python train.py --num_attention_heads=4 --head_dim=64 --positions="learned" --qk_norm=false --parallel_block=false --init="normal" --init_std_up=0.0312 --init_std_down=0.0312 --optimizer="adamw" --lr_mult_up=0.638 --final_lr_fraction=0.02 --dataset="wikipedia_en"
MLP neurons of a small language model. Each row is named by its layer, matrix (up: input weights) and neuron, and shows model dimensions 128-255. Each number is 128 + 24 x the weight over its row's rms, rounded and kept within 0 to 255. Numbers have three digits each.
A block is one neuron, or neurons of one layer that tend to fire together. Before each block is what it responds to, as a language model described it from the Wikipedia text at the highest values.

Description: Nouns for places, settlements and institutions, often inside proper names, such as commune, town, Park, reserve, village, School, Airport, church.
L3.up180:098135151104110121113192065110151116113118173127137146108122135168127079127156155107111139123158061115111128123119120142148146142118168150114099105135112123112131116108155149132169140117123155094123102130117126128159154105144170129163095176111148061120098121066088103135097121144136143147129168106144166133128113126128099130163116141105149124124117143126129116142114110151153104107105
L3.up214:091122130132110137169151142132132127176127136111129110130181114122150140174124147136125103123127114132113134101138099115142144105068133116122099126126120118125130114161113160150126157101090150101151137096101179196148153115103156095108123177135173129134102110114128079131109114189105108158129147093160149128100116152147116149123128115113114098121103137129130112108082152129134144117136
L3.up234:138107131151191124086133138097143113135077103141140104106155108144121097145139124147098120125120163125164129090108099125147159116130166127145116124152163097119117136126127126087122126103122135156156092106138153084117116155148139132164118159116123093170121140101125123122112139169142161145113129132144140100102105111142107099136136133119159129142102081135119127133159104159109184127139
L3.up258:119128150099123150119159117156139150142155146086132102134145107136133088161149147102110115105150120116133153109135094106140085129121150120111087159106108135125144138158151112102170138097124154120110147115106102138145151153139134081114091147122175160150105146130098107135113135145152099125178136112120126129126121057113144148139150099124093121104107112133140144092115192127141166130122
L3.up468:102141156120132126080148172174130163159152143106208104125148097118145116144149137131149093158134129152132132095143117077141093118116121130175127152125102164112172141146077126148171129056140144141137137093116117154159115167117112118139086186142139113105108121077110084167104136089115126107138126101126129128147093098161158125098124117137091115125108134155136118119101134141149132129139
L3.up540:137136114106132118130110124096143085122145137129126128119132107162123136131170119132143131118120112149161164140102087138158142141147123125165103148145118120075103139166147115108117130155128102152113112117104059100124144137152126132131129151099123104155146150108086151141166120139182157120141138134121096106161122107128089074151099135127095141156088147146163113125077157111124119122086
L3.up676:149100157122103133120180115172131133129087097121161145086140113136136158119140190117118122128140070148138144183107131163128117149123134113144146141117158119119074140184154128114154101104167115134076125127110100143113134127147173103133136150113100103150141158132087113131095127138131168102136134132108128135061135103109091152121097157114132118116135104111093102115131132155115143112101
L3.up980:149116144139120116103147136186142143175182108101166075095194118110152104138151111096111098145114131164152125098137111104122120111132121118134127128137068173117157173115052151143129151138120146122148131095104147178149156140165133091172081146117177138131149121101124098128093105146120146135132107125158158101112105094122153112140143116124119116127107138159110166097107154154151150132140

Description: Tokens in sports and performer biographies where a career role or debut is coming next, e.g. made his, played their, plays as a, 2nd place, years.
L12.up315:115150139135069117151150126141161160180088093085165087142166096130125139131117106162133096157143149137156154143134123089125140116155109141173116158186119142098114164142087136123106136132131126123143125095086089125129122120125132156139105139122143080122139133145106133193107118138152105119144119116126115105122110137154112087125115141151139084133141143124118105127135134120106093135157
L12.up353:088135124106109159125140123121122139166114134130138062148125088187127116141155120156068134136099164143120103126162099161139140107134115120129159127142145125117067139165072154127141134171164106125126122115128130155172163117139138144101119122089134058146115136118101156157167132139111136130118117125121098105144093097137108153143104114130133133153162133117166152117088177112151072137137

Description: Line breaks ending a Wikipedia title or short-description line, and prepositions such as for, by, of right before an organization or name, e.g. for Cambridge United, commissioned by Virginia Opera.
L12.up63:083158171151099108138121066097148098144136137120138125128135147112114126141120116142112127083115158154141117112098092120140095151165144118171089169124118112094133123147087111158159135125099136178148127149104119138127154126102148144144136160156135067122106149091132129121142122083141122125100114142176089067107127113152134112144165105167150137169145101144153125116154196152139110121098
L12.up547:131137126114110110127162111137147114151165132105152124142151087147118090139151136125122089138121131147135133115147082148121111132132116105105116142128132146100100151165076163169162154125164094165114134140092111131154169124160123115158124182161138088135125124104121087136117132082116131076114101129108110092121154136147117113089187116156152101112146132145191080116143167156134143117138

Description: Words just after "is/was" in a Wikipedia article's opening definition: "is a", nationality after "is an" (English, Irish), "species of".
L10.up13:107127131155087116127122133162140110143148189115176109113130142148104138130139139131143105139099101170154115125134134099125171126158119093149119162106125133079136164112106140125148167127153109084161130129116107112142140140149126077144109131161149125125087164134117104141091093090151084081108125115132177114143173114145120103063138101187163099117096146166148153131121129121125176121138
L10.up146:138114127116122111130149084097099126113183112127167089108125141145071165140132129129174135080127136131132077107206107145137158137134147122142083166120110108132164156147073147124173139146180089137173117104111064146180140143129166093149122167126149123127106124127114132159124110090169101093145157132158112119139094160162105078139129138167141110121115153137131140126109152116154155139134
L10.up361:130134135114106127133159109130117125131099150101149078113109109090096139137153143140136111156104066193137121097146087119159093133096139138126142132119139151158165138111058117124122135093127124151143129119131116115177137141198120125115148165123129050125116135122109084152146097127146095067140158152191117113110124143150110100136137144152117109124122105114138144146115127124116196122120
L10.up926:134121160112052115117147082164140096146181118132162129149105129134132122125146099151142142160113165164130119142120152126112151134127097118124096137130082114131122112142140122151160129110164103121128104120133134122106089116090149117179132144110129101122095124120127111151083074094173113126151124108139128112112076171171129131118129131163147082133150107113151121112159122140154144142149

Description: Key nouns and verbs in sports infobox fields, stat tables and career summaries, such as record in Win–loss record, NBA draft, compiled, debut, games, football.
L3.up157:150145145144096076178128116157110103138136094099190110118142106099158144147120124162087106175109106127112140088120118147135135120158120125095145142116177121107129144127085113095142194102140166072162095132115126105102105142141116139130092112091150106109086141123133131144134105101113084118125127152110143154157126114121123139132145154129120102140113153142099128132076107186125145121147
L3.up339:136090140113097130141113137112168120112151091114121161103215113121124104129093127145097123088114139136094092120108143170178142123128135164130138120140130154154146140136106106144154120096174153119154102104106147138128148183144154126101112112117146108098114127108149131152131096175111127135114106145170122103115130082115078144104117164102163140148115091112112113117144145154145148134148
L3.up345:101162130102127122125139147126130119135118161119122159107098098099153103137134136115100121125112128116175102101135112172110132128136146142150141164129156129091123129112069090133170152135079161122131103127137158139100115152137152094135125143119119094129100166119112099172155127140154117093121128092088147154154101173135131106116115074119125118165104107173140133111118118128152091108106
L3.up555:155118154166119112123132152137129070131120132112180111106148113124156091136140113137109107142173108110158138084143127142108119125120100129122120105157134109112146135114133137121150169144112167137169111136104151161113122139136132121110103161144165137119089145109082062163100107156059110141132131093093140137136096142116149161115138111088135114136097112130146153113099130123127164143064
L3.up840:105145157115097120103100138118117139139090145118128129144122090085161133137103115148098119107115128125151147130145158116123135130110130112131152140152143130133138144128141136116175117155157137124184118103099139161190085149147130142128118128123154090132107144077124144136128114108115139137128204136141128131141109104131108152128112128115106128147121143136142111127140123093101130134162
L3.up870:115118157113113102113130110154138181143119149131139163134140133129167136138102169140108106090151132124109172089096144137151124132168103138125084116077134139114114127188133141119159141083108128131111161142107150160115133111109176136117167106145176065110104125129093138110125123147151100114145127094136119102160126123113124148111170147116129106167114123106152116109121096160125101128129
L3.up882:094100160111065136160197107122122110154122129124160126157128140136162143143112115140085125125108137122168114108133128091153132153129134143086135131165143119134089118130101141179135133084116138117168097130112129164143128131113195140144090117093137081127085110128121090148102109129111121136145065128130145109113122101140093132149155139129126128122131132114106124103146110126153123114115
L3.up976:128123159125101124140103131123106157124101119113200166112186111101147130152136140132101121133165121143132131129135091162140130141154100102103131119104171139145137153152122083110141130138154153121176075097100073141105162119118154107099125119076116114133113140114104162116157103127093118162103174133145135113111140110128098159123099101097136148152089128120134109142158120164111143104124

Description: Concrete nouns for land, places and biography (land, village, forest, home, career, born), often in section headings, sometimes followed by suffixes like landed.
L10.up89:134129130083092117117107132125120088116129127089143080137146126126155081158167113088173143161107135124152139100087108118172114151140112112150101146154106146114135123105109067105136155067119146122157106152091063142119094142147139138093100130119121130133128119121085158110124088138131096096124161108135170114144138124153125079148136147163149123127106104113108123128143163154119108135140
L10.up470:154109145105085129156105120114200132123164124161164116094138128148088078158142128112126118087168138131171148116111105111138100129127160145155106148157125150125116128141140103128125104079132141107126123127136140130150118168147127115177096166119125112118112139108086091129101124146121115108152152131149082120156102085129144119141137107122111115146152123147131115100132121119115183124122
L10.up547:160158142119136108121102138120125128128104124121167112093080134100097108147160138128099152067181112149126125074091121119127136107146098150162145145128154113099128125150139100134121120087162128123120117144138117165174176128128074136101127120141168099136079140136118133150122136126122091132173128123124075128155084127122097100125161149130151123138134109100154174128088125136167115132109
L10.up658:141108156116132130146117098119163100099119114100151108105144145109115097130154157125183115117120140147100090112104073133152169124134105163160139155103155139128129151158100089114109126084134119138131104114119154135132166106137142113129098116083123093132086135099136104128099115116129103096105088131148095125169107145145149087138152153101121098150132085108166161116128118151166123133118

Description: The noun record in sports win–loss phrases (compiled a record of 90–5, 7-5 record), plus biography section-heading nouns like Career highlights, Achievements, Work.
L10.up1:100141103149111111154136153159144077139112149110155118134133093124199152140134112155094131145160131134137109105143134115123142121165105154135103132142157097110132118134113146146158123128091125156080150108126139158133099129074166118113127124138193095133087129122120116131098127087186100089094123101118126110115152159137102121135128178157190148105135131192115134135110106165120140140142
L10.up354:106124130108120129130146124149134113099120131098167145130153080192130119114121122069125127144079174132113102143129125140101156185117137147110100121084178114130111133113128119121134100136144114128103150108097176149184116152128138155122126126116116126138162166156114118143163153145101113092151112114081119093128123121102147119127145127175096114117139132113152109146141141118124148134119
L10.up618:128150138071114117129171119155156058141107154120147119133157115132157092149106089143132120123113093147145132119122108114183098101133138146122154141131151068110096107093139166161137139100097133133130149108127134151139131116128152151130083128152145113121088162136149100153111142122123133111154111092129137100105155128128049118131152091142157085109142191181148126136079151126121132117142
L10.up629:112140123120139132121152135149118140134110158150145118136150051153140144118127118176148102153110114161086144058226116124189151106119135164116164132115131123088112136144126161115188142120113120119090120101109143149112155128138109126120114157117126083117131129142104102149069145103122098107116091119130132114144146108132098139175169149160149105099136167142150146124131110119119100122112

Description: Country, nationality and club or league words in biographical, sports-career and geography text, e.g. Romania, Scottish footballer, Eliteserien goal, ESPN.
L3.up20:134096145099106122117130138147125109166120052129125127078140099120123133139159135162114128154177090144128090089094081141117154113134118136136097126090102111132139131154141150126123121129124153146168106102137138145138134138117178136105100089164150122152166107124184150148194116195131118127125152127160090110117129163118071099143114126131109136125094126099129146130115151132133137136128
L3.up56:107092113144090109161120121145180156121180122108171093134075126140113087129139113123132118117149094130109132103135058130181190164092157118159134140134064101129138144146122153116133126137134123116143145111112116112100139142147117095113114141114152143157156110105163151135147065124114143090099170123111114145158133140141091138173128157158104095128084093118131131119127140119148097125133
L3.up144:145101139109134109113132120084161166135181133120167093111106090142105161162172136110155113125142080141120181121117089140132139148139102135134138139110130160130123160141073084116126142114089130070112125102106122125138108166138129123176123148111136088143129141140141115134098083128164109094112169074143146136112115187132143100118146133151088125167068113152133152119150103158126121119111
L3.up178:168074130155115126149122124166121090148103086116147097129087100113115108119098121100130137086164120126145119119137106148146172141104071107124146116129106158106141159139093108115122119144116162145129136097101110150103115125143138111108099181135155155154154140116119146127131085158112101109138144077124146119166090154116130111123159102135122109145098104169092146133109118117111107134111
L3.up364:106110125145114138117150098151148090188141082133171101108158141125146102143085142143143105105129136079145106109161097170086128130154126095197167152147114130121125132144056129115130168149126135099134097083106151130112141188124145060174125127149144109118143065129118127168117138116127153168122123129139120102079136123127109101164115096111155131124133085139156174124110129125131143107146
L3.up403:144152140147142141129126166113136138149092100115143123152128108155164125138139121140141135139130095145114125108122121164151186111137121105128091150091135117104149130145068169115074129156127105147138139106093126149177135115096180118115142136115110090119189137140098134172110137113087086146119112126069078125114145150145090083125136122108140075161117139089159149116157138165124078140147
L3.up475:112136128123074134156101137130102156136107114103164109109204122140111112125148146112161119155135114128123113105080078113141174134144130143118084127117134124084136174140121108089123137127133146118130113091062094136169140135107147106104147145088131132121173172126116147123134093132110130116156121072148132142124121157131103152141105081138128122128127156122095099106133163128110138134114
L3.up800:108107128130099127154103133132128170128152091108154137095149124113088114145161137177149127127112163172138090132129144124120145143124150113139107166142099142133105135131074156100105158122134126125141116117120127131150126119157096110113137164120121131105172107131165091118124108114141154124128145091112119104111159134155085119154121133122133159164117102136110147123094132141121143110117